config = dict(
    n_head=6,
    n_kv_head=6,
    head_dim=128,
    vocab_size=32000,
    rope_fraction=1.0,
    init='normal',
    init_std_up=0.0259,
    optimizer='adamw',
    beta2=0.95,
    warmup_steps=382,
    final_lr_fraction=0.0,
    batch_tokens=262144,
    seq_len=512,
    doc_mask=True,
)
MLP neurons of a small language model. Each row is named by its layer, matrix (up: input weights) and neuron, and shows model dimensions 256-319. Each number is 200 + 20 x the weight over its row's rms, rounded and kept within 0 to 999.
A block is one neuron, or neurons of one layer that tend to fire together. After each block is what it responds to, as a language model described it from the Wikipedia text at the highest values.

L6.up608,207,215,184,167,218,203,212,186,179,201,176,197,198,218,204,191,209,173,185,208,170,193,200,213,187,199,207,226,209,221,221,219,195,231,216,227,204,218,202,206,215,181,194,180,219,239,202,183,212,172,230,215,199,207,210,229,168,180,173,209,175,195,197,205
L6.up1962,245,198,184,199,237,203,185,195,215,193,195,204,203,208,203,217,178,168,170,202,194,166,186,221,180,194,224,226,199,244,225,225,185,175,191,198,193,185,155,188,221,199,183,144,207,212,226,182,192,170,224,237,194,183,209,219,206,199,185,213,197,175,226,211
Responds to: Main verbs, or their stem pieces and following prepositions, right after a sentence's subject and before its object, e.g. assault(ed), lauded, drugs, cling to.

L3.up577,217,189,181,181,176,199,202,182,184,195,197,226,193,205,171,235,178,170,201,179,202,197,189,157,224,195,202,159,213,235,184,189,218,237,203,208,226,173,237,206,208,215,185,210,178,204,201,196,169,212,219,198,232,154,172,184,225,175,183,217,179,215,202,197
L3.up1500,201,185,201,183,219,200,197,228,209,170,247,198,196,203,192,209,203,178,175,191,197,190,223,184,181,208,195,198,194,212,211,203,210,206,212,192,199,186,204,188,202,207,213,186,189,211,235,170,219,208,213,192,189,199,206,223,204,223,208,207,221,227,172,169
L3.up1752,219,224,188,168,259,241,184,177,210,214,171,186,221,204,204,195,194,163,178,187,180,195,203,183,207,191,156,216,229,197,158,161,200,205,175,189,197,225,194,210,191,200,209,151,205,199,201,222,232,218,209,210,207,198,188,187,203,210,208,185,181,211,196,213
L3.up1883,208,204,203,203,194,214,170,197,191,186,178,210,220,220,196,203,187,167,182,196,188,198,233,172,171,216,135,198,208,172,224,208,213,197,207,229,204,217,170,147,205,185,224,177,211,195,216,194,215,216,180,230,166,207,145,199,240,189,168,178,190,215,188,213
L3.up2452,168,213,211,204,191,215,194,171,190,212,211,213,152,183,226,225,210,201,174,197,183,228,207,178,210,227,181,196,178,227,159,197,216,182,208,185,171,183,174,180,236,219,223,198,183,208,186,201,195,171,191,215,193,210,213,218,210,204,188,170,233,189,176,189
L3.up2660,169,186,169,180,197,219,190,179,202,204,199,218,167,191,213,207,223,201,192,228,198,191,233,173,199,187,155,165,179,192,192,193,203,195,215,192,190,218,200,211,195,202,182,227,215,208,229,193,220,185,201,245,229,195,186,188,201,189,164,133,223,250,174,185
L3.up2930,199,207,165,208,254,194,204,163,193,177,193,176,150,206,226,199,169,216,195,217,209,162,211,180,193,173,207,191,227,218,191,194,213,225,222,193,211,164,207,189,217,195,201,189,225,178,211,181,201,205,180,216,217,203,168,186,204,215,213,239,209,222,199,193
L3.up2977,161,194,173,145,209,183,197,208,193,194,214,182,203,196,219,210,169,209,185,200,201,168,188,184,211,197,183,194,148,225,201,193,172,209,227,203,222,183,236,204,177,197,190,185,173,181,208,197,250,184,191,220,147,216,187,193,221,210,194,222,181,157,187,162
Responds to: First Chinese character of a name or term glossed after its English or romanized form, as in (北托村) or Li Qiang 强; weaker on table pipes, foreign-name fragments and numbers.

L2.up370,175,183,212,166,193,222,179,169,221,204,187,209,194,231,214,206,219,183,192,184,185,152,199,189,217,204,225,172,206,175,225,205,208,208,170,215,183,192,196,173,189,190,167,221,172,238,202,218,163,182,228,209,229,176,176,205,180,177,222,184,222,182,223,179
L2.up609,210,210,154,186,206,192,194,207,179,192,205,223,188,255,226,213,191,177,176,183,237,164,197,211,181,217,226,201,213,207,202,201,197,206,185,199,159,204,195,188,196,197,181,182,208,225,175,225,201,207,200,207,226,197,221,231,177,189,228,206,241,213,188,196
L2.up1010,233,204,204,189,166,207,190,187,194,209,192,230,162,217,220,159,229,217,196,197,197,198,183,201,198,188,184,241,196,188,204,213,203,185,199,207,186,216,195,193,197,209,213,226,215,216,194,221,175,173,201,183,193,213,202,224,197,175,231,212,224,195,171,186
L2.up1900,188,188,176,179,191,215,182,199,172,200,187,196,198,203,229,210,207,163,221,169,180,184,212,207,177,158,229,219,198,185,191,211,186,201,211,161,191,199,178,212,175,247,194,216,190,219,190,218,176,240,227,223,227,179,182,182,200,198,190,196,205,196,204,235
Responds to: The word "and" joining any items in running text: names, numbers, clauses, titles, as in Bosnia and Herzegovina, four and a half, Romeo and Juliet.

L6.up907,192,202,204,215,192,183,231,202,216,232,189,210,191,203,205,201,215,199,146,179,185,210,175,166,195,196,182,218,197,215,169,190,152,206,169,194,211,194,207,182,222,199,200,182,236,178,222,200,213,207,209,150,164,217,199,207,232,212,231,194,183,230,158,200
L6.up910,213,186,191,177,229,180,209,189,202,212,208,175,174,193,187,214,204,202,172,193,162,226,209,180,224,189,175,190,196,228,182,179,215,204,205,178,199,183,193,221,193,221,196,196,231,189,166,198,177,188,206,198,201,225,197,187,213,200,215,177,194,229,182,171
Responds to: Word pieces inside romanized or foreign names, especially accented pinyin syllables (áng, à, āng), plus commas, periods and parentheses after place names and in tables.

L2.up1133,200,213,193,177,207,189,239,186,185,167,212,184,227,204,257,189,193,189,208,196,192,228,198,193,193,190,179,233,228,208,240,170,232,209,205,209,223,207,210,212,170,200,206,197,239,197,207,218,206,156,219,211,184,170,228,193,226,190,187,194,231,198,203,177
L2.up1508,192,195,189,192,185,205,225,188,210,189,202,233,206,219,189,192,199,218,194,235,156,215,199,194,230,190,208,221,191,212,193,247,207,157,200,193,233,172,215,239,179,198,201,191,182,229,224,214,224,205,203,173,200,192,220,238,208,208,215,171,228,256,170,185
L2.up2147,208,198,174,197,180,200,219,183,185,173,212,194,198,171,170,187,180,203,181,236,215,207,215,196,216,191,221,232,238,244,207,174,195,225,224,223,200,217,242,201,196,204,162,168,214,199,187,219,217,207,203,243,229,215,225,187,209,220,181,224,233,176,197,185
L2.up2638,189,175,212,183,216,184,230,199,206,183,200,200,204,184,208,208,205,200,194,240,162,228,215,218,147,225,221,194,201,217,228,223,205,187,242,209,228,210,180,219,190,192,158,175,224,225,208,176,221,168,190,175,208,180,180,218,211,206,198,203,208,228,189,143
Responds to: Prepositions after a club name or signing verb in footballer biographies (on a deal, on loan, signed for); weaker on table cells and mid-name pieces.

L6.up2100,225,228,228,216,184,181,209,186,185,199,214,202,226,182,185,210,241,212,198,198,201,174,190,151,216,240,201,208,184,201,215,237,185,196,193,209,196,215,213,180,221,181,195,193,211,187,190,189,212,239,199,201,194,138,191,183,226,205,221,191,194,215,171,222
L6.up2835,206,199,198,230,166,160,182,227,188,185,244,231,196,225,173,193,210,187,197,203,193,200,241,178,199,208,221,196,196,189,216,239,207,168,207,179,202,207,186,166,178,220,193,224,178,221,185,210,218,226,244,190,178,212,198,201,243,187,217,185,203,243,210,204
Responds to: Connecting words (mostly of, for) and later pieces inside multiword proper names of institutions and places, e.g. Institute of, Center for, Bay of.

L3.up560,177,193,207,155,226,210,180,202,208,182,235,209,194,188,228,180,225,182,214,194,221,177,215,211,211,195,214,217,240,210,179,196,180,198,192,209,229,203,177,209,194,201,209,193,179,198,202,221,182,204,165,220,192,173,204,214,244,160,190,213,196,228,170,187
L3.up1389,182,206,212,211,172,211,207,183,218,179,172,217,203,190,225,184,166,205,234,222,206,182,232,172,229,215,221,179,179,226,210,199,172,171,214,192,200,215,234,184,210,227,190,191,191,191,184,220,197,188,224,187,194,148,178,230,224,174,201,216,186,204,178,205
L3.up1570,224,194,213,213,199,177,182,173,173,224,173,203,197,224,191,222,210,195,167,201,204,197,194,187,176,194,227,180,240,179,184,217,197,238,169,195,177,208,223,189,221,234,175,195,225,222,199,185,193,160,202,211,205,206,191,183,184,184,177,167,205,201,209,180
L3.up1802,222,232,198,197,226,203,189,144,215,226,215,199,205,239,193,189,186,185,206,225,204,229,261,174,236,191,181,161,182,207,186,216,206,195,211,213,208,210,226,173,198,202,194,178,179,210,219,223,206,155,217,217,182,186,174,177,206,175,182,200,198,191,207,170
L3.up2228,193,199,217,195,210,213,198,218,231,212,184,206,155,194,200,201,210,197,191,188,176,231,218,182,208,193,189,213,227,208,170,210,175,191,193,181,207,188,185,223,219,176,179,182,198,203,193,185,159,207,178,182,202,199,218,210,194,197,177,170,205,226,201,185
L3.up2236,206,213,206,179,239,194,191,183,223,196,219,219,183,199,239,227,216,207,197,187,225,195,220,190,210,180,224,208,202,198,188,210,209,188,175,177,204,211,204,185,201,181,177,182,199,264,203,200,174,188,183,232,215,210,188,212,206,173,184,200,199,196,182,197
L3.up2335,217,181,202,193,164,160,204,161,159,241,212,194,173,196,233,167,191,183,200,227,227,187,261,218,188,210,228,194,207,191,177,223,226,198,164,185,225,205,199,164,198,229,207,224,184,219,238,214,194,167,191,184,202,191,207,185,218,184,199,211,203,188,217,169
L3.up2621,230,175,185,230,193,141,190,136,219,218,219,207,175,196,216,216,208,181,175,176,209,216,186,196,210,175,230,198,173,194,179,169,191,228,178,201,233,210,167,207,207,218,211,207,200,223,179,217,202,152,191,231,188,194,216,231,251,179,193,194,160,209,209,177
Responds to: Commas, in, or of right after a city, site, or organization name, where a larger region usually follows, as in Waukesha, Wisconsin or Antena Uno in Cochabamba.

L2.up1030,161,217,217,194,222,177,172,219,227,186,210,175,227,205,180,179,194,219,206,234,167,185,176,203,202,198,186,175,204,207,216,170,206,206,190,208,201,196,189,217,217,163,178,192,182,217,181,207,206,205,206,230,225,218,201,206,219,218,217,203,210,198,185,216
L2.up1551,225,203,201,214,214,197,197,203,235,208,192,243,204,232,186,181,191,173,158,236,203,205,226,166,176,200,204,209,216,203,223,222,187,197,211,187,197,218,237,166,215,209,199,197,228,198,191,199,247,179,191,128,200,188,178,222,206,173,195,179,190,207,181,191
L2.up2124,189,201,238,184,198,156,217,188,218,177,186,216,213,213,267,198,208,169,247,239,237,231,243,191,223,198,190,154,208,218,230,179,204,226,215,213,216,203,231,208,223,217,185,195,204,229,177,209,211,211,210,191,208,192,201,185,198,204,190,216,170,199,225,226
L2.up2663,186,228,203,203,215,198,194,203,198,200,205,207,212,212,211,174,204,228,197,200,208,170,241,167,194,194,193,171,213,232,201,195,212,174,199,149,217,217,216,201,183,188,200,176,222,210,200,192,210,194,194,229,165,224,210,197,203,185,197,252,212,211,187,177
Responds to: Prepositions, mostly in, that follow a verb or noun and introduce a year, date or place, as in died in 1907, born in Waukesha, city of Mangalore.

L6.up788,209,218,193,199,182,185,215,200,222,213,192,191,204,199,228,193,209,204,194,180,185,218,215,193,190,204,200,189,215,201,203,194,183,221,208,190,193,186,173,193,213,189,193,164,193,210,209,195,200,186,192,215,209,186,197,201,235,220,224,208,221,196,163,178
L6.up2991,217,227,214,197,179,230,228,191,195,203,183,160,241,224,188,202,169,225,177,148,177,239,241,193,177,155,191,181,192,195,225,198,237,187,205,220,211,176,212,207,210,167,155,174,198,180,193,197,195,220,171,204,199,205,193,215,196,192,192,208,206,227,215,196
Responds to: Conjunctions, commas, slashes or hyphens right after the first modifier of a shared-head pair, as in military and political, agricultural, industrial, grave-themed.

L3.up249,216,172,216,194,191,193,219,197,219,206,195,209,181,189,216,169,212,201,165,195,180,165,221,187,159,246,192,176,198,182,161,184,212,199,215,168,185,195,191,200,241,192,218,199,184,195,210,219,226,176,218,208,185,188,220,209,235,208,217,192,213,190,188,184
L3.up439,221,195,199,214,191,190,209,189,214,203,214,173,223,191,229,181,168,203,127,222,197,196,224,189,151,209,154,220,193,183,206,229,218,185,198,181,200,198,183,184,247,193,178,191,234,206,191,210,222,170,195,224,180,187,157,201,224,217,183,178,220,214,146,212
L3.up878,202,216,224,207,186,157,206,207,179,193,176,191,196,224,169,181,221,171,200,204,189,217,223,223,168,185,195,193,189,209,225,195,192,192,238,201,195,221,192,189,196,251,219,210,186,230,253,209,228,205,206,201,193,199,198,216,223,212,158,218,212,200,168,183
L3.up914,192,189,204,205,218,198,198,203,166,195,209,213,202,182,225,185,229,222,184,216,189,189,205,209,179,224,189,170,204,212,229,224,203,195,179,178,188,146,199,188,189,202,173,204,189,224,189,206,199,188,211,210,177,179,203,213,201,207,176,152,220,220,200,176
L3.up1210,216,208,182,197,213,208,216,173,191,216,196,218,198,222,209,177,185,169,217,224,197,205,183,199,136,182,198,204,175,220,189,214,191,213,220,211,193,223,211,191,220,194,214,204,230,208,197,195,220,201,195,248,205,182,218,187,225,185,206,188,222,201,181,205
L3.up1388,244,240,195,189,203,180,221,210,225,192,225,180,224,219,225,205,189,192,181,224,223,212,199,211,199,179,180,167,191,230,185,216,223,191,198,180,171,237,177,212,171,199,182,206,231,223,236,200,203,217,226,173,170,213,178,229,181,193,192,205,208,214,190,220
L3.up1525,189,198,253,200,215,228,221,169,207,186,203,212,202,213,186,190,217,197,198,211,200,186,191,197,207,203,171,215,196,187,213,197,230,171,184,138,230,168,165,185,198,173,181,234,220,208,197,177,185,193,232,203,208,179,210,230,205,168,208,201,178,229,188,212
L3.up2122,221,207,198,226,198,208,205,178,256,171,199,187,207,218,196,199,203,203,215,207,193,218,187,175,195,186,206,196,198,197,183,188,201,196,192,178,193,175,228,183,197,204,207,188,209,185,194,240,218,201,230,192,161,214,188,189,209,145,215,217,234,240,184,213
Responds to: Mainly of, for and on inside multiword organization or title names, e.g. Journal of, Organization for, Committee on; also table-cell numbers like 2.

L6.up1845,212,193,207,199,232,187,195,181,231,176,233,208,172,200,207,233,184,226,183,206,212,215,201,189,256,212,209,194,176,154,174,178,177,212,197,221,183,202,198,199,191,210,188,180,199,201,208,240,212,194,205,249,197,203,236,215,213,191,192,190,199,224,212,206
L6.up2418,186,211,226,199,193,204,229,196,207,186,219,188,181,220,238,233,197,213,226,212,200,195,206,178,217,196,207,174,210,221,176,226,168,206,206,213,229,204,207,206,211,232,191,210,224,232,221,182,200,171,202,222,161,205,210,151,232,177,232,175,151,191,198,168
Responds to: Commas or separators right after a city or place name, especially before a state or country, as in Green Bay, Wisconsin, Lyon, France, and San Diego, California.

L3.up389,209,230,218,230,231,186,192,175,170,204,208,202,186,220,177,201,214,203,218,216,201,237,189,198,196,194,195,175,191,204,173,190,178,220,209,192,196,219,210,207,224,203,209,208,215,226,225,205,205,220,231,213,184,159,217,193,202,195,208,212,179,214,206,187
L3.up603,192,197,238,224,236,203,218,197,198,184,214,224,171,202,203,188,208,197,169,199,208,260,173,181,223,163,167,171,197,206,203,224,172,223,232,188,206,202,231,197,202,229,189,200,234,198,234,218,217,213,217,213,155,162,200,198,199,196,167,196,174,202,172,190
L3.up844,251,166,170,206,220,198,212,191,204,181,194,191,164,190,190,204,196,185,202,189,224,198,199,174,220,199,198,183,188,209,210,195,178,217,189,217,247,198,214,187,181,238,211,205,196,249,211,217,174,176,228,180,217,209,208,213,194,211,218,154,185,181,184,213
L3.up1236,199,218,196,166,225,222,193,186,177,212,190,219,192,211,216,154,194,179,180,186,180,195,177,179,202,198,207,240,183,231,185,215,181,191,188,222,231,175,231,194,232,219,204,198,200,209,214,203,251,149,204,175,217,187,199,170,205,158,198,189,206,178,205,193
L3.up1586,194,223,227,196,227,168,224,194,212,228,175,179,183,186,200,186,216,210,187,187,243,191,188,184,185,186,177,177,151,199,192,181,180,218,183,211,211,208,217,220,198,204,223,166,213,212,252,200,211,200,223,194,212,171,249,181,170,187,208,181,200,202,205,176
L3.up1920,192,207,187,156,205,190,224,185,191,184,212,195,211,198,205,184,182,204,181,220,176,210,193,201,220,182,123,192,168,159,198,229,170,204,189,144,216,167,220,198,160,190,199,222,213,240,201,214,203,220,212,213,201,214,199,213,191,158,192,200,171,223,208,180
L3.up1969,185,208,206,172,239,171,215,206,193,196,184,172,202,201,210,197,193,215,193,182,237,205,203,195,213,213,199,191,187,211,183,240,203,207,217,211,241,213,224,196,231,201,185,234,208,195,183,208,221,208,213,166,247,173,227,201,171,178,213,206,171,198,212,206
L3.up2156,163,192,181,202,222,177,223,205,196,188,197,187,176,186,217,231,204,198,163,208,218,207,184,188,227,200,177,193,165,204,199,226,197,195,177,190,239,178,219,195,167,222,208,203,209,218,255,206,212,201,189,205,205,185,191,174,209,180,197,207,204,183,212,187
Responds to: Determiners such as the, this, these, its that open a new sentence or clause after a period, comma or conjunction, e.g. The series, However, such.

L2.up1059,215,215,178,241,211,185,225,218,187,209,189,200,172,198,211,226,182,210,195,163,186,169,218,203,196,209,218,193,181,188,218,212,222,225,210,179,231,226,187,174,203,180,210,217,192,197,237,223,222,222,209,186,191,215,190,198,206,223,227,201,203,180,183,205
L2.up1293,194,206,186,214,225,208,199,172,215,183,217,190,193,194,229,206,192,198,201,201,141,181,222,206,231,213,219,168,149,184,193,202,220,198,187,155,193,198,196,216,191,199,201,225,213,169,232,189,170,166,191,206,179,174,180,208,208,197,201,184,222,200,203,207
L2.up1852,183,204,186,209,206,201,195,164,243,191,199,229,220,189,204,193,235,195,181,200,196,226,224,187,177,203,167,174,220,200,187,186,246,167,212,183,180,207,178,183,193,191,214,208,226,235,186,216,177,151,227,220,200,159,206,217,196,216,219,216,180,183,209,197
L2.up2255,184,212,182,212,211,179,198,189,230,210,243,183,189,199,215,188,234,210,182,212,205,199,250,198,197,223,197,220,161,204,246,224,206,197,214,166,217,198,193,154,213,227,188,228,209,195,207,196,174,184,217,180,195,224,185,183,192,196,226,217,197,230,201,215
Responds to: Mostly the "of" or "for" right after Minister or Ministry in government titles (Ministry of Justice, Minister for Police), plus weak scattered word pieces and connectives.

L3.up127,209,213,215,193,184,173,220,179,207,211,190,159,196,204,196,196,211,218,185,150,233,185,230,204,220,187,189,218,202,217,204,224,193,205,226,212,231,201,217,195,202,195,225,219,193,209,201,193,185,199,192,178,216,177,223,206,204,185,177,191,197,213,233,211
L3.up211,180,194,197,202,192,203,202,224,223,206,194,219,193,179,206,170,195,189,150,185,235,198,186,216,208,224,210,239,199,180,223,191,195,163,199,214,205,192,223,178,162,174,229,186,226,188,185,234,206,205,210,207,218,190,251,192,181,186,209,205,207,200,196,174
L3.up361,165,175,178,149,201,155,244,215,201,205,218,177,185,184,186,204,186,163,193,208,191,201,207,187,204,225,207,206,193,208,222,203,175,223,162,209,208,202,188,213,211,208,187,212,200,199,217,180,203,206,201,231,195,222,217,171,210,204,214,205,199,200,215,183
L3.up407,200,186,218,163,186,210,197,174,220,198,207,166,207,192,195,197,188,176,146,208,208,192,193,188,201,207,176,217,194,255,182,266,203,225,229,184,187,190,225,184,174,202,189,192,164,198,225,228,193,241,220,204,230,185,243,237,201,203,253,192,176,201,190,168
L3.up618,223,226,187,202,218,196,196,217,184,215,187,186,196,185,194,206,172,193,185,204,197,178,187,222,216,193,194,199,199,212,202,208,172,253,168,212,195,211,199,156,225,201,180,197,203,245,214,176,202,217,217,190,189,197,184,203,207,223,191,219,183,185,197,239
L3.up1076,168,187,187,199,167,209,223,223,209,178,190,176,201,232,203,235,246,188,184,182,211,246,227,220,207,200,185,228,208,192,188,223,172,180,165,176,214,221,227,180,220,212,198,194,201,210,198,194,203,205,185,226,195,180,223,215,197,205,213,213,212,212,238,206
L3.up2601,209,199,205,213,198,144,221,205,205,221,245,239,189,191,185,204,204,181,217,210,215,216,211,204,192,190,193,212,212,204,219,188,184,201,223,163,183,184,188,161,215,206,200,244,225,192,206,179,170,206,213,180,221,193,192,193,200,195,206,189,179,204,185,206
L3.up2933,182,192,202,188,173,171,207,202,177,216,199,155,207,181,189,198,202,182,166,187,209,193,182,184,219,194,193,203,205,210,217,203,187,207,182,169,209,229,181,197,225,192,204,215,220,224,248,196,203,196,203,207,217,203,224,200,196,197,229,198,197,222,211,234
Responds to: The main verb or predicate word right after a sentence's subject, often a critic or source, such as said, believed, criticized, also, featured.

L2.up123,219,213,170,186,152,207,198,214,204,203,199,183,191,201,201,192,182,211,188,226,190,215,196,189,222,197,191,206,209,254,189,217,181,190,161,204,215,228,210,172,159,181,134,231,179,207,240,192,207,189,228,215,216,198,194,216,203,201,220,214,199,188,188,230
L2.up1632,226,183,209,163,167,170,216,200,172,177,216,190,203,240,176,225,160,172,182,231,187,221,223,212,201,191,216,168,179,178,163,198,194,211,184,229,221,204,205,210,197,208,198,186,219,191,212,203,199,241,244,208,179,201,239,193,219,185,218,192,210,208,194,191
L2.up1690,198,216,213,199,179,206,222,212,206,211,146,216,205,231,195,222,214,183,228,184,183,235,227,193,253,188,205,188,203,232,190,215,196,174,213,192,206,214,218,155,206,228,197,173,211,200,201,205,215,176,209,206,188,215,187,212,183,227,196,191,164,192,187,199
L2.up2706,208,222,188,192,180,216,221,199,181,218,222,176,188,173,199,219,181,152,228,197,193,218,195,215,219,211,199,181,206,204,206,185,184,192,184,226,234,212,205,152,205,189,172,216,168,257,183,203,210,211,208,218,174,185,194,208,225,183,174,197,137,164,200,207
Responds to: Finite action verbs right after a named subject in narrative prose, such as ordered, left, maintained, signed, including -s/-ed endings.

L2.up182,147,194,207,173,177,176,233,224,230,179,213,219,221,201,211,178,204,193,214,222,214,214,172,195,212,208,200,214,186,239,220,226,204,210,216,182,214,176,199,206,225,203,193,192,235,209,232,198,198,191,208,191,191,144,218,196,198,162,244,190,186,214,205,190
L2.up717,165,219,203,171,188,159,232,156,212,202,209,222,159,197,205,122,186,211,199,237,214,227,187,201,172,179,204,211,178,206,212,203,168,190,209,171,247,203,221,210,208,220,203,170,234,191,219,196,237,197,205,192,221,175,203,160,174,182,175,165,203,224,225,196
L2.up915,172,207,195,204,176,171,189,181,196,230,187,218,154,195,205,200,196,233,169,192,187,180,205,195,211,193,208,200,191,213,197,176,204,212,229,181,211,192,228,198,232,211,202,206,223,173,217,213,250,173,204,200,200,188,182,218,172,198,198,202,218,192,206,180
L2.up1171,184,219,169,212,225,211,194,205,195,167,227,208,186,192,219,200,213,203,169,218,177,220,210,199,171,205,212,170,190,163,207,207,208,203,233,202,222,195,235,214,229,236,195,217,240,203,210,194,171,212,200,174,207,180,175,203,206,176,184,199,183,210,221,194
Responds to: First word of a new sentence or paragraph in narrative Wikipedia prose, mostly The or In, as in "In September 2018", "The song", "In the early 1960s".

L6.up348,225,170,185,208,224,187,222,168,250,209,179,224,165,210,190,198,200,181,188,181,176,190,193,198,190,191,204,194,192,213,198,200,162,215,200,195,205,198,216,196,193,209,181,205,217,220,204,220,188,189,222,197,189,172,188,196,161,135,176,193,180,178,228,168
L6.up1437,191,190,205,227,185,176,194,166,165,171,212,203,216,191,211,197,185,196,188,194,170,177,191,180,191,206,176,184,196,218,199,189,172,224,208,159,206,216,206,171,207,265,235,200,200,193,180,188,206,170,199,190,186,198,212,226,202,203,227,188,195,172,181,181
Responds to: The definite article the/The in running prose, especially mid-sentence after commas, "and" or prepositions, e.g. "and the Baltic states".

L3.up202,231,154,205,200,196,219,211,202,233,197,179,216,221,204,215,205,188,211,191,189,203,196,193,185,179,207,203,179,188,175,206,185,186,206,236,208,196,161,171,189,214,177,193,239,229,241,203,180,209,184,220,187,197,196,169,210,189,188,212,212,208,191,194,224
L3.up269,189,184,202,209,175,207,197,186,214,194,195,193,198,221,225,182,213,195,142,197,179,219,195,199,166,191,160,181,210,162,185,208,228,222,197,202,194,195,181,195,226,199,210,225,202,207,175,183,198,175,210,190,192,194,218,186,233,204,225,223,207,170,201,180
L3.up1545,202,224,214,164,170,196,214,202,251,203,219,218,191,232,199,170,191,191,194,205,175,208,193,213,167,213,174,215,206,194,228,215,225,174,200,219,185,226,188,173,233,205,202,234,179,201,172,198,205,213,233,214,224,164,214,207,222,217,218,188,229,187,205,191
L3.up1746,208,207,226,166,164,204,225,195,196,217,184,233,196,215,201,190,196,220,185,154,161,244,191,202,180,210,183,158,179,213,188,168,232,203,212,217,169,214,192,189,238,213,200,224,182,246,205,224,180,225,215,219,198,197,222,208,234,206,227,196,224,198,178,179
L3.up1912,206,191,191,231,195,198,181,203,233,164,217,218,196,214,209,159,210,187,181,214,197,196,193,227,206,220,237,191,188,180,216,190,212,200,188,215,199,174,224,202,178,217,204,195,197,217,166,205,222,160,176,216,217,178,208,207,214,197,215,179,209,187,203,207
L3.up2218,250,196,198,203,189,201,230,161,179,198,183,182,204,231,200,170,225,187,196,180,225,189,173,204,211,256,153,192,200,190,202,172,222,186,207,190,187,190,163,206,214,200,236,205,215,222,201,188,190,204,204,197,213,195,220,186,210,189,160,219,235,208,200,220
L3.up2429,203,180,208,194,199,243,204,213,159,181,231,184,201,241,193,165,226,188,194,190,235,193,197,237,150,227,191,199,169,235,181,206,189,198,196,226,192,181,180,198,220,201,186,202,193,203,196,174,214,227,238,219,191,186,205,187,213,172,222,194,191,194,204,179
L3.up2815,208,207,178,231,202,218,222,145,242,181,208,199,150,180,187,198,203,216,183,201,227,221,175,200,186,222,187,182,188,203,216,241,210,175,196,196,178,165,200,211,223,187,187,207,198,211,155,209,226,207,204,186,194,222,184,168,253,207,193,184,199,161,193,205
Responds to: The conjunction "and" (sometimes "or", a comma or slash) right after a noun, often a plural, joining two items: schools and colleges, masts or supplies, roads and watercourses.